config.toml
d_model = 512
n_head = 4
head_dim = 128
rope_base = 10000.0
attn_scale = 0.0884
bias = "none"
init_std_qkv = 0.0287
init_std_up = 0.0411
beta1 = 0.95
weight_decay = 0.0
decay_shape = "linear"
seq_len = 1024
MLP neurons of a small language model. Each row is named by its layer, matrix (gate and up: input weights; down: output weights) and neuron, and shows model dimensions 256-511. Each number is 500 + 25 x the weight over its row's rms, rounded and kept within 0 to 999. Numbers have three digits each. A neuron's up and down rows have the sign that makes its largest values positive.
After each neuron's rows, "fires after" lists the tokens most often just before its 100 highest values on Wikipedia text that the model never trained on; "fires on" lists the tokens most often at its 100 highest values on Wikipedia text that the model never trained on. A number after a token or word is its count.

L5.gate414:530499512437485501476465528476499483457465484503519462461455491476485507499524470514530558504502517475463527468441520498536494491487504504480541486565525519478494480519533516522506500493503505484493489457521550523493490486488484495477502538490465490473529502457512506488485527534537476450495493480463517478476522529476542529540523480495495516507453511491502465505517510516459487460460469500509479519477519429496505467524458483501513529519518471503528505459508476512453503522520496546540528494478507494477476448496501494493504496544475471483481479507510503538543485484483484496529482548521499473471532517508461533460475464500515500501513456434468505494485467540463487523518490489471482534501524515544524494499494571527448533481509532491498512526477538521479531507519515
L5.up414:531467486476507499483486523545470472496430495500506501484485522457500491480484474470506494486481502526513522487524518517512491471489471531514505518489548515495501508483431459459509458470508515533485509508474482525490515495484491526503504463502511493515542510492460528504526516502523452481504530428493516470501467512503502496515481511467452562539482501493453489496503517512465457497513499512473480492507484499482514470485503487501482508548496464492509494544518483514474461480502486520516507495494478527500516511507543525531499520521491491504483506450528504489463487484510500482495497484493477505550517508483486461548475478512509494554483489526467497466546476520463487520491520512510532506502520486498471473520536547506514520474473524524489515489468500481474442505511482
L5.down414:491526547490507541482483536463498473524466471525509498485553510460485507525478452536539493500513513514498506511461497512505538518454493509477528508494485499466484521518506497499464491488507500512479541462511513545488497505514472496494521517483505509527467495463492474489519511510534493452506472498519517471482522514517494481532519495502535528502443482475486483521473508486470496537507519507498506512492487471430507472503472502542525486510516498521466492481518519510489510521475460474518516442565491545466510528552519531481477527464535523488503504496525512503515491488456514494512488482515476501495490499459448469525375479459524491546485543519491462506472534435502508476512491506483498478471499505489524513552493480494498518501491538478523511538544510553490536530502508
fires after: "=" 35, "." 18, " a" 5, ")" 4, " |" 4
fires on: "\n" 34, "\n\n" 31, " \"" 30, "\"" 4

L5.gate1076:545501482516484467486474486485496539513469511499480496461523437514484512498499481498535456506479521494512515503495473497497470518524520473535516511533495458495488521447496532533506511523527402522504480522470476458501528489505498493529507515531526485495485476513519496521493529459489511487507501535530459497517512472505500522465510500482498528492575494495506509491488511471514521539523473488545499503472453520522525493522567487535454473517497500551512510518489459482461488488477532515490520522478522477504519478495500454500549441515482436458528481533494509522478442506462487518484498486489456528507488504509469468572489545465516495507488529520539483515525479500577493491515488486496503449455475479542492463522500513496539492523484511472517540473460505501491512477494519
L5.up1076:466494468505479486507504472494498511490445493451466454521537482517489516501548463548464486491511506549520483476486479556490495543474437468515539471549484517490479470503539516507525518510447496509508542502459486443472490469500536540508510523534462480461509479458495560489480551505490509558513492463511517507506503493514524520508544468501498496552500507501514506439502476488494514500561495458516525500473517492511435499516523444504490497496431501519514508476516479487515519490468508515491538468525479537472493494460464489490536547512545503471522497483536540503482503513500500534521523514493510532520493505485486507566464493487539559515526503502482524514500525520496494498482531463510481503456483491484540458502519495466500470493452526537490518518482502471535450475446495
L5.down1076:497485526510502494513528521480472504508464470505490492455517465491518558488490543523513516507516505483509519505545497483507496516478489507523482491489533511508521475483486445502513494516497478513507511489470522473511553500490519536484505523499486477480479482471483520552455479479445487487468511517558517535508517492491503484528509542454498456488516493522513537511476506494449496471511530481500508487507525491477510556518526501507478464476466518467519506502497490472512474514526504482483563507493475493483505446499504495520522505501467497490536464489552505515479487475525474517456515552505532503503516473531501495506520486500473511470484497479459496519494469470548476481470505555465449479484512472483492506504472447503501529518494480539549551473490502525501498495487532
fires after: "=" 50, " and" 4, "," 4
fires on: "=" 50, "-" 4

L5.gate397:482474489529474515486519498500497506495473483485498511477493523444477506482482463495480464523499481473469520497534476500498516527458480499511511525515493543483485493486503501501470482485465500501455458496492536509466558491472483478506476460538482521483503489486509472486528499458504466507476496483493460487493484457498525527473509485505493508506453498493514477512470552540479511493490516517519477514503508500510528493497505539474530505461433505467509472503455486475548519531540509489528499501484528567491459443508508492522514482523526512491524510540476509464517517457528470518472509479469466535512554489484469487474557461524533476546552483454511489473515508566504527528502480542467471473476492481474550479497499510471485471497510447517551479489484519489470521502518505
L5.up397:472511528506512481523540501491528524501501475497513466515534516478515482481520566549494522507485538513540476483481488537490490483500506493487532540536534456509494506492476528517482505448481491501465539488488528447528491503561530517530538489483520506515488487518517474513518493528505484500527515500508478485506503503458480497457483493475516539509483474479521470535488493516493481493488516471562549478511488520494515504529496539496468490484499513502531473502477513446471459513460483462503502517506475498508516505506530499467492503478509472478490462468495461501495463484522513502486521500543534494517487502475505512558514465516498523522498485532492530472504463492469469478501481524501520483497485528490483490455488507444477498521488504507547498477518494538514503505499467
L5.down397:518487464492495498480500495515464491486530505537496513535492509567477472524486488472520522528497523511491471480496519519508527503461479495489506516483484467490426498496497486495494464506493492500461456513471502494512562474503502508503518516450521487525542530483499534492519506492533490470427494525517506523516499514501500535473554466492498466500507533519515476517530552534501509520560501476487499459492478476465502510500489525494507448518481548441522505509473510480470482481477492501518503490515464486498490511514484534532549477509488454481510524558507481529481510519490485518449475473516465508483480506492497519492429458483512533499484484499507524489525517471490483481467487516497524522515524484508496491488501504501475560511498542508489537442481525521509449494508496
fires after: " |" 30, "|" 16, "." 9, "\n" 8, " and" 7, "s" 4
fires on: " \"" 77, "\"" 17

L5.gate271:521489491513517497551502527470481496514469482509492477491467454510513510476480501495521493504502495472527498501501484514473520500510507498494514512488496533498464483506513556526533553488485495517492482486482472455497491507528471502542498473529495531479511486487466558467488498493486536446494487505486509529523550569531488501521479466499522491458511511509507520507474501496533483498511502483486515507501461498555464471492502506503519482529491505507451459500463489520530471517527533505470473470563518540491515467500536520499452539526509471480541494479492474510519522484491498511512501526451476543509469466465517480483545499509501519508495525518488491465493511507502531501547521529504526490502481497487531519548468548476530446485509538472515533516486412497516552457468531
L5.up271:483484469500525497523480502504471542491492519472507502495508490528507477542504508511503480511471455465549475537509528480439533479525509518498478510525440508485508498520469471494518508516477445493467518471454501494485466513498505483520475518484478497492486478504501518521497499492472504503504480507480531476457513479510481527479475490461489473511528500507468508481525519475492488509521489548504538496515496513497467501512471426455499500495489508478497487458482491506482502444450510488500492503499502535570516521490526496541521541471509439454517506520553506481520509485500472478501512496527457519511505499533545497476560498516519469505496480517491504509492519488452528520571522532489488532469487478503497483505451488489519480499524487547541516486500492469520551502506532
L5.down271:493498520500503547483470493507534512502462486501493510445485502479555470566503528504468524498523493507521521503510515476487509477519490499517489494551482499490503521496481468474521495510485537546456460483477462476509526502494547486490436514501464498540514506512441509520503486511475518512583477493514509526470486495456511516520510493446514534545483495469546514506502546493501511461523487523480481472469505481482518511507470472528519516553525494530560498487483491493493496497518479496508529497536472509516535500471500483511498503474530447557488529527487479530485512496523467464451514484517455522538503478533473527487525492518502525494473475511476489466477530523526476535493575504509509524419522507492502503496476488534503516474525500516521480550475520485449480485487491
fires after: " 0" 25, " 1" 10, " 3" 6, " 2" 6, " 7" 5
fires on: " |" 63, "–" 12

L5.gate526:518466520461534498510492537504506470512485492502536449494470505555520543507477529481536515503472502484483512545491480479493471475512546496502470511494490531504460513471513490513487490467537522470511459457500478530525464497520521513503489511476527487530510510489502475501467502480521490496485522486510467491510459451550499505470529509523471501518529513518534513487457513501478504471467489492509502492479451483559510532492495486519495472538496548488528484551469535527512493451471496489513475445500497474497477467509497480512513486510496530461526494468452518485523506503504507485473458485524494493473509513480483473470555488510467501469497450481535499522505516521530474423515485486511473508479530507518536534483511455510492472482531457485475489507524548488493469502542524
L5.up526:506468513491553538525523499486494483490542530514511504520532527564516495539485505515504548529473499522485447518497500468503564510479501477478512530493502465484498479516462480482566502538498546493494534549466517507547525466476511545493472463479536487535461513476473518462503555501480500494522506487535488539489505556495456461515510484502516504501491473510510525499482537470471511474483539511484442439483474538450499504519524475524509489494503461461526498512535485514528495542451512503505508502525452492474526475485494476506465492510485475492471500537514490523491486493508504526488498464538504539479515447476467447490537490449492485490455500530538496509473478486521495501488522512448476530507491493499497488464540537534504528473476517506488525512498482483499493505509455
L5.down526:532522499465501506510485577512481526477499456519472471498524497561512504476512508524506513458472541520498456466519525454521509512525490490483536488461479509534517533535486509472486546526505513571479502493478489509475511522474526494464503471476524468494492505506522490501490500538470514551494480523517494549521469544483498536487492494505521486501489553526479518497480520477464476475522537513532500512521531504474552445496501488474501489545529475514513502495480466491543490514460485522514512548483504460543455554495542497508469492519449511477460507497507510491476512470525458508534485541540507473488502480474446487508488482482508522507488504491495506499437511536500491531530525527474504507473524530487514519491489453524515560469502533456526504490512534462497540508528486
fires after: " of" 19, " the" 16, " during" 6, "'" 5, " at" 4
fires on: " the" 28, " his" 20, " first" 14, "s" 5

L5.gate1280:492512469482497486486506465512489473514528505565516512529481481498514532510474506487531473512538554530458456501505487482521481541495486502481515496483532454492493518488514508475500496506456504526529504463482486555516484511497495449506523485529501497508514468536473484499451509486444502539466488492529477449547552536499455457502481525497525533484537537501481478506516460482542489483507486516471511520459523506451506513502532540505497492484493490488458508485454489534476505521520532491454496507464555469477512496529460474520481471520461505490509480539518485486491532471505479516511457489541481492470518473487526488519548493476513483466529499491507546452489532559502495473485506454532521504501476543464551546499503527548492502486507530468481476496488555515484523536527522
L5.up1280:512486536474482533456505525504515494484471502492497469542527504523517472492525534487517520515487513533506491501472533438497495521484484524520509486508495486507483484480454512441532510516495509452503458511519522524482505542493464495449497476520493451485538520477522534486494492508518489469537475507530493521508447512514513466562504560460507485535509519486517549508427531541476457524501549521568522491526498463478501529491494512474496527488505520488534443503486488484519513510500501507487537488511503466472515478506480476475487480520496493509486507480551535518494502486509463495526531514542519496521526472481507478494486455517525512471516484508539475480535480525501511470509530488477500542519514466498452511503488542529490490514540508507477502511465522507546520526492533
L5.down1280:518483505511488491508495505504458514508494476512536473483493498664480492455523504489531551469487517499481476472442505516506468455486503499491448547502461463509498507495496499514466470510490504494495501507527495467485484485490516508505508506488540498513473524463527515482490502546486528503512482500459503522538522526520422479472499525496493497541532479502491501481500501502551522487570526462518522546451448489506529488508467506473498465475504490502456508478513516488506509473488484469525539516474510497507511487464499501485495483478470490490493491504496511484483507466478521506530480526458499562517489517534537476472463511502479466486504537479519499460552507514510510512515500483521497546506502519490499512506488458507533499501451493488500496480520478436481497494516504
fires after: " by" 26, " of" 20, " the" 8, " between" 4, " to" 4, " and" 4
fires on: " the" 64, " The" 10, " United" 7, " of" 4

L5.gate29:522502493488507456489536459493514494522557470518455473464501509458496541507495467553516484508510523518534487547437494553489517501455496525487526506484450490535538436543520513506464517502491476510500506541473526526521511493555537468516462497507544521510499520520508473497490482520549490487472490471532523500536491478497514496554516494496492528477479490544533527528497520505497500513479517523527501508519532506481495456532517462515508489525490487463478516486474491443542510513460501541498485526536543516494504493498477497486492495509511483528497509506547521459470487509489503542471520498491483530496515545488516521479520532483507551523509480523527553496482517502462499519508469471466523499483493433502493496489500494501523502500443486487491539555501506485473553496522506
L5.up29:454457503518467508498481505517520490530484459451513479516535484502485497502524497514526518532474526510497490444509542503519529502499525530480433522495460502518493541513497513492485500510485444480456509510502496503494491509514507492476506518478495482458510539464485530466531500494488483516504507504485513497523508524462481541495490527474497479444476486533500466532515533527552530454502479544531451518479501496483517472489519466488521560551523498480526509460514512472499491527501513537501494505478509499500537518479477514520492522555510467457543496504533489527513502497525477516535472498488481528539542508472460488504517516512521539511469518476527491472505456501479513514485466501492500479522529568500487476481518494500444484503480515456486482480464522483457500508542500
L5.down29:492474484510512521497501521517479499492479481480491501497520479423530488510484513545532503502516508505465497489480503518484504440502528484521527517472486502494472506497537512498519512490501491451498516466538494487531515517506501547517503461519439491506480536497464509512526484421515451483492452510492521520546508481495515540498550475518467484484510486540473463528509533520490491545524525533505488492492511506510547502488514512529473490469524488519496518518459511492508511502504504519563502541493460493499518525512569546537509481517489467552500499491529483494502489509478492484507486485484544483531473487483511495500484479478499495478523554476513530484496505507507446503496490473523490515508490534534532519536495517543508470545485502520520531494501506519512496537530521
fires after: " U" 21, " |" 19, "|" 16, "\n" 7, " M" 4
fires on: " \"" 47, "." 45, "\"" 8

L5.gate118:493495482504531504527490498504468494548500467507522491514489467509471453517454457466487486551519474451453511489452486500473509481522505488457550495502502510495521517526510500471527522516557443501506474480510552471489481528493531495497530478531519502471481488501529458503499505484481542492482483483488499487521478522492469508489517523473486491502502494499495461467505510542517469489533549491497507488514488465535496515499470480497472494506490473468470444481484523534497513511527526516519540501479494539452538474505474516459532518503479476457501503498475497520474499478527508509497479496477540537495492530558494490514480529508523492525469506479521487486474499523500495514489528488546516542526491463540482488495486491521499529458504488465542488500516473464518498525460508
L5.up118:529518450543500490477510546476510503496518480483549506482503464515471477512498494508504496482477486441485484502482477480474482514525501478470521451550522499529494524547519529479500456458516520538513505495519489499504536472505512496522474524482566526516501491456500470471509493486527493487534513503526496472489495488544457492503455459487516531526488490493480524536523535470495470506500499520517515496505450482517505498493501466463508475501493511510501485491507510523516522491494469488523551540512527528466489476462545480502515498498524488455488512519543474500449458524485474534437474521504503511547430477541514499522456494495557479463491497491512489508502512530504491510545516537498468525532503515496559490527494521507464467530492507495526530498510447483524519470479517
L5.down118:513475463481488513530508492468527461479521489532523518464494497558527532476506484504565503500524499519516472535490465476531474502493517484557553488547506452524492510530505489477460469485508548497506549506498481499479519505541486479507510504496504509557519491504492490514491498503498549494520492476492490497500473516481452527513444498486488474518492505473460527494530518474458479535496476532503504501520536491502458469523486484523465534495504498494482465476531459481497505444491470470495492494517463504470504472519510477492449495537502516474502525531505530448448474517461521493462477509485520482481504484520512487491429525459473481463469484530518528518523471487497467514534485477502480480506489500499556506553512506540488496508497473533476522499478510486486458496467479
fires after: " 2" 16, " 1" 15, " they" 11, " he" 9, " 3" 5, " 6" 5
fires on: "–" 26, "-" 24, " are" 9, " could" 9, " was" 8

L5.gate852:494516489488513528492512495471564496435492501457493471473481525484499484505497511492530504497470500506502474511519489494457481463487507530467495484473511531472542511498500485519469509518472505516524520485546521537485476499522503492488500452472526501518505509509556531489502506536421506488483493485540479532478481517514514489508480506495507460451489546537514490464499491522486514483492535496475475515489535517446463565493480522513459539466535485524496486493511478476505498488486498528502533503500509504484460508505454483509511551476467456515521516506528518494478501441519509503476517464516518556515510499487470515465521487518487485492498469512475487485491513524489490520536489462509520480474533506483478511467528509538488530477506491488476483499525506515476474491506513
L5.up852:431476495514501495482466488458465543526512469507442486482519506498514537508543519479529507493501473479466513522482469464488479508518470512481519530500413534504488512524505502476513505493529483495510507493548508488478533489510527510515482540519486492537487494481482521511536477518502546498476434463508492528472512525554539529526505509519504548521486497525482523518526476504503560540511506481459486491501470524423490484525491457513511495486491554499486522487553489485532492479521496520520501516505534464492483489504498527510510494512514550535509452519532488535499541523496469487573543491503530521467486500505491476509530460529531477517494472435496497488492447517542488529523521491551505506515494492506523449502463517497522465523500510507463508554536492522529465484519486
L5.down852:498484482464523498528483524449444518489496543524524482502507536463525509464535509542521484501493512484491499521454493521445465477462512514491516505513481481490511516483487474557476541476498501492512507492505482491459523513465484511453524498494500488508516452517489526528514564532491523496475488501484538528500516502541442501470459524482525507532479502455516465515488529499489524520500530489464484519512516542495485533502524471529531476515532495509484512499493511502526473562538488487523537506509480492465495480530446501523537518490480516483501518475511508496511494510473467486474547509488514530488480501542487461521482493471553462494518509499516491490484503470532452533498507493513516462463503493467491492484525488555482466525527473536474509518504448524479520474506497
fires after: " \"" 16, "." 15, " (" 13, "\n\n" 12, "=" 8, "\n" 4
fires on: "S" 71, " S" 17, "St" 5, "s" 4

L5.gate384:478512482457558509573516519468538473473517524514477496551496507554517511462527500453474531492517516492543508511511530528510488513490521500509460474519494519428516443521487514546478495508493492486507479470483527534545532519485498512459445507490477480493512498495527491491487499523517505454494505513476498512499498519559465486518514482535457484491497463558512514487505504502473507480512502516550484475485535504496514483469501513501479454520484479534504528513508513473478491487538476505487504496477504513454510519571488526487473472520506454530547480500535532498458505492492484492480482499470498482456466494500423530524508509472529521495485443501461503494506478496501485532523495514483502524493468520515499472477472493480490523469510518472453494482545471463487488498493493
L5.up384:538504490472516486485479520501474544503506525514530534492495475484494482487533541522516492516471470529557527492483489521521483488502494531490486509538483512461487466539513482507549511521458521495537498474506509480504453487464484516434485495495499508530500470523476510528501494500473536527513482478433527471506482483464514494507489524497492517525489502498502489491479495509473558474516512514489518481478496500482538532546511502504486493463534550492471531497521507474470482493482490497518526489472529517494451465465488497523465478500495483469500489480455519470528503503525493483509506502523538501519485514527496530517540497501525472551510521553519468488521497483532481469484525469497533503459508498533527470511520465487502463454458509469483461505519470539518515499481409
L5.down384:530491469459540488510522496513470521478505503536541478503512479510481493516526471479513517496487502499554497480476480488521524486561513461503517482515441502519509480555490486518490478520435519485450465485501545480526482467502541493487525493526494489532479525483500512479518469527447483505517486530492533484535538526494483491451526520492475460503538505465510523510504542479473529467563491495468478500493470495525474488503485508453500500543497477471482492511499506445520463490517521512476463491496506479526505463557536508533504489482486513483485457520520477472514523523503527456479477509492487461514455512495498513482489498481526540486514451532479455523536508465507491487465506499500516453463519486496477473505473501460490485496461455504457465477535483495505519489498514
fires after: " |" 41, ")" 10, "mp" 5, " (" 5, "os" 4, "|" 4
fires on: " -" 18, " −" 12, " +" 10, " =" 10, "  " 10, " |" 10

L5.gate1165:483544458462506521506549521475471506510558520467493521508520479501452504513507519512504495523518506462558495465539454520470481464474477496475495523533455549526526499497473503484472491495494556477473477488450505475488468494540479482475498507543482471470507534473496505475465557508487467497482475487526514486556505530489501486508530538521473510476488515493520484489515468472474488495541496416437490504554528490497505503510491502528484487502509493478510465493499506460527482514469458499512505512506452502479498510472470505527527475518508461453505495467502480501483513506546497500459499489562513498459495484504507505550486519532520470496474519485528530519534460529508508497546528521508493494525500468494493475497459512504503481507502511532534495435511524485467468486555510
L5.up1165:472478516495500495522476505476510533531504507496529478505502490498508503504501502548473520519513488531526471506468511484503498551504483487499504515506524468459479507513479544476474443522496542499504495495515501479510494531489515472545509500478485547510504440511525503493448475512519505510508537441493472517514470523487491493471501507501479505473493503522480496530456513517495489516508480538507499517487513483523523501502452491491527504495526439459461485496503494524473466513472450472491549498519504476519455497517505454508542532488509491488487484538492535500494508510518482496493563560478478501494500565496547528430482497509541538477487513477469498477515541510515556469545489483533493498469492493534499458492520473454513493474451473463528511485492538521493517512558455
L5.down1165:446514527505482538497557461492506512478529525500506483505522498450480499499482420484508513472508521465487534483457494479534503523535491516512492512488542515557497478506510478500513481528498540513510523466473483473519483487475536508544452466529480507510504529480504505518510497507534512461442455500523530499484490508467501535480471506498490527467489497542448513509495484485484464496483527520501474504463493501493482498513518464503476462531526486470496504507537499512460504517502476491487497523462456448505502526467480509477482472489514525494450475477517508495454531492470530526468498448496524497505496473480484490527390487586520511491433534546512476472498471533518525496533506514508524522472511546486469516496503518530528479507515507482519516461474552507500505495501484
fires after: "=" 54, "." 21
fires on: "=" 54, " \"" 30, "\"" 4

L5.gate705:495526502534495476489490484501497538479532466491474484500520527505537395487495496513528528493530501501509529573478534528499497472499505522471486497552490465516516506488483488500493481467452434474525519538482511470513498510510496529476501508531511473461508486454525503507514560529495512493544455498494505498515477495540494465532505494484480496534523518491507485482503488520530505512488481464521527516511505508508501470443546491518526466535498464494495552531497529527519518514493501510496429501519518471467486534487482510492515526498503514500464541475508489459506533519454460530492473471483492520519472474489458549530503509493451554510514516460470492497467468483485541491501492497498506491536497487485534475520477500501515474521524521523506518486517574522524471503485491
L5.up705:509502487512461487528492470551516527508499505525501477496471534507494493543488522469477513457541496440522492527476486489441508498530484516484471496542523488482482549478491492474453517462476453456533500532495467553531531539478490529515519463535467505466525499449509508488479502513481478484536500481492491490471499487525465521479474521480504487537503496487470501491478511490467455514499514523507499493538467531550453521502483475512523497501477489482457488509468522501548514519467523485444471534491488525461503517495484509440503505508468489509508515461486454514526502482451480482515434505528433484504491478473531515493466504511491502536526503518490411506529532513475486508517499473458510466529473498501512476503502480473466482512501521502468522530491541511537458501552526
L5.down705:483538445478496458443513523499524490482506527490478477491486496465480481511464487519505536495561475493460506552509507531480461507453482503496481525503495436524482527546522512509499478522503496521511510515482520471484491470491516504507522457539519530490526464509466519526449506512486553491507471500516466487559494553518465456486513470516528516505469524449496485517517519543503488482524529448522538511530542479531515517480498503518480498500480526581497527510508502553518496460544490494559554508512497498478540466478534511485486464523503526482495495487487554514450506515538497541505520469478471507467492524506503478507478534475503536496472527482490559491498537497509522508520469523499454502533497476518559541492443497555551481535503504520498485514510473512480485482487464
fires after: "\n\n" 21, " (" 18, " \"" 12, "=" 9, "\n" 6
fires on: "B" 35, "L" 34, " ch" 6, " l" 5, "och" 4

L5.gate713:467483480488507507514532497477497514496511523490485484572510479521477520485460495486464496499495499469492505531530495490539493482494513495538508498518473488461485530509538495519519501508540492515503486505476516498498492505521473488487464514475479483460513509510497455524460526473504495464517529490529495416524557517466459552486490575500483458513477475499501536514437512470474529503484517532525528493498500492514492550507512486495515494515446529484479484515495477490510536493493509532486494488480499489477478489490492477422485468466483477512517474529490472545476518509500483483503548481491491497533538478525467493477540480514484504472475501500480483530538502556547510507477503480548465517546520469463506474512506504511519477468559506487473479563489481438476502465474549
L5.up713:529488496511515556491526489512475478521521475527515528487531468515499509485502499491474483475490496488477517547544526534466552484529503529529478549468460479493512460467494526476508467483510517465518471489480535475493439486486509496500487532482487499458515519463541485532484515481569529512556517458484483521523534505507486502514513498488512481526523494518513540489495484528518526515492491488511504507530483561480444525510482518465515473492478474489535504498534498522496503485444503488498517521503482435520472475500486481499527488496508522512471490491492556503524511537490463524508510522512477484477489505497472502454510492468527520515458512460490530537498530464510473511522541476491450514443483500480467514461492467506517506429504510477502506510511461498461529549510489
L5.down713:484496478515478494498512519481517490496498555487487502482481469470490502482521476518491493480524509481501531505556527505473522519515451534517526471486542477482537551507523483468472517536517470576500492505509505515458504506524492547489500504511495509462497458511519485507518505506498499521540484498499485484470510489521474528497482504525505511515460511513492458516464522465483529533530463513522460475499486520545517472498501500512527546529492497471471510544487494469462526535484479512503531490493492522487458539527494555491455532461575481462519505535539499538491506506502474465482559479511486507546494469506513508522618477494503498470451442482509471477522522520510481529460534519482521498507490490467540536531511499477518502469516513505468482522519499510424490490531496
fires after: ")" 46, "2" 4, " |" 4, "," 4
fires on: " |" 78, "." 7

L5.gate1259:523518526525510525506502474505515544474524486463510469460525476543500563516513517539477499485516483522505486553505512505488515508548489492515515492517473497528528520515489504470472510515509543467479525509487508522496483496515494482484505493500484469534468444475487478470461496508505502515487568500512535503506468477508500534491483504497525467562535557558530503496537517475497482489523485529489506496531509539481484517522499514464546481506490489564541474487510473527498476499497459532529527475516522526494505485487512511531533524502459525467488506537494507452502479530518465537509498516529462527492522455511493476509557543515470492471505465526498483505537487545518448500510537475486460489548475506495526534527505449532505464513504504539466498517583522477559504502472479
L5.up1259:501449524543489507475519515506518466497500516495507489495462495569534577470502505483535525512491529500510505485554505490516462504536504494523509473517498451441472507509495539533474472561507522501485531502531459500499494511531546508535442487516499492516501498517496482504528545535491461523532490437485503502516534432503492481523521465485518529499487539493474477535471540503463500538505504520487478511514511494531515507499491542503520490498542501484514496457512460478530512539504518486471471481492503487519473484476501520495452504513531535509534465479463472466470468476500494539538536516509489497495559519472476487498534492490460459495521529542500517500538545516462497493515464502476484523497478492542490509488475515514461495492485494512501478512486485476483523554519518
L5.down1259:465484500510501488520465482489483503505518495523519481483479479566488453536467477502509493501489514460468513502457475491488493478470499461499448529553469492523490473495466501472493498495517456494577487521491509485487503505491511521485515481473479484520497556525513487455500521508549445493520517504494487471518505540484459488538497488462541541489545465510530502483529499481480492493507535457466511537488496495484505498475450536544472470490457531511476446492484483497522480523507503478530539518529471492499529510483485468511510440546526474477463480472500528509507517471522521533500502514502506521450504482566514504530452519486494488532537519506455523464479510524518508533473483505456474475497457512527457513495475465484514480516467516522549512483482468516485507506463448
fires after: " of" 35, " in" 15, " to" 7, " that" 4, " on" 4
fires on: " the" 42, " that" 6, " its" 5, " belong" 4

L5.gate122:527500515462524481502529461493522501491490475498499501457537474528535470508499493518485513530521505492518493560481509500509480450511452493522494498490486503518512463459501458477511512493495478485446524509497488538500511528516479441512499461515496485512539541523483481533458506508542470442506456483459504492475539509488455499549513477463481470505499463492481500513485524498492530504471547448484532464475462494468505464521461534511540488523493470513485465512443514517479515551514506477506524478530508462488447488511475525514458525544482533516516525520552507525459453464508495548490467453479504491502481509498482491476522466507517541515459489521503494521541522553526514491521493507495469475508470505498499458503531494493495521487527459459511475481502498486530499516470554
L5.up122:495514486535516489484492453491482470536521546485497501478531522517513508518473476494492483475485492481513515485459519468545498466504490482540509512497438495482531499435554498556504502501526507481486517530468488506513484530478488534518502501530512471496522526468500498492505501498487499482480478511468513486477495505467537495433493515537478454517522475467523527519461548516495511491513506518531484533528519538456516548520447545505549523513527497466502500495469504461501472507527504486520457489515528503554505519480534499481460458511496550492499526472498485413509510507535475505475517511427560511510498480484523482520543499507509491498477506478501515537528549492461498488507476488490496489491521534497498508517503456531529475479527499473528471478501483508497479499498520
L5.down122:537496430549500524502507498504524443516508490485491518498552458503513472514500531465494503471517520544467480510526489482462488500502491490493519495497468533484489449535499527537494539506541483505477450479531472506495467506534505504465494500537485499512510503518471482503483486477476505520525477547522493511555509473491493472527492499456543528468464528501495510511493514512489513467538485488493497469515462515457538554473521539474517522495468502492530518479498508525454493519555483483514522486525519484495514471465489527561447501516495489524504520479518565538511493528467505441477510484505489528487515514509519475476492490491496505511483513482523472543524507546500485489544513495444535500477479500504537485498464516489536498429468507513475525509470520530442480534544544
fires after: "\"" 40, ")" 11
fires on: " (" 49, " -" 7, " –" 5, " view" 4

L5.gate549:481502516520537506522512507447547559497492516509475519436502508530502553523472535482476486483524514538528522474464546514479487463465505505536509490500473494511505514490497498523471450518489500499522485541451521501531505485520476490518465504541507494473495507486472525512512499579503476511448502502506546546460518522478492513492501518499464521512507552463489462468487499514536502491536492527503506532526444521508506512505504509531507449485462520506520481502467459513530487480485467492507538501473521466542491476524503450515558570485508475491522525508511511471525476476491459538499518492531504518506486534535479490484493511511492480508468507482475421498531512489498527473523511459464507505453469513479500523536485521516463481501481515504510525484487454449512480550518544
L5.up549:490492469486497555504471483490523496460506496467453485473566507535466541499531537482493453504526489516505506500516501530497550543468502480499510524527514521525534512537518528484540491535533490527461463466492499493518496533513534477500483490477513526519520495533489506521498507563445505479468516479551481476496519523471499550487501526524536506499494508505482504468537531506489517484479484495563473488511466502514515557501475493504489513488457523498496492474533506505512492515469500499533511485499511472573519516517506535516534493512497486497518513536497503468481478506475470516490472489502480502499498487525520520486484544467537511470455540457445447481515532506487455425520476479527439523454451449502514537518514523508503491486466516464484533538474535525537509472537492
L5.down549:523496516469452500525474472466531482515464516500454534492538494489468496537501539488514551565464477483475504489515512444482505499460514486561485513476485513484527507471479530490531489460522463529496545495498514504535471532429525495461507493474488512504548509529489488461483498472466500502502467487488508524524525473439474480502501485468474515486501508534495485502484534476525489516505536493476479494520489494524499507485505509503500503493492503517495477502544456455447460499510516523515493469517467534477475467525474500511501485487487535494499514539498525442490529495515465522477489499480507474479541507525472441499468488523480484514461484454476484471485519531499497480479515490532465504491516484508540539455491471500494520476455532520499541463554492523511511488427464
fires after: "=" 52, "\n" 16
fires on: "=" 51, "-" 15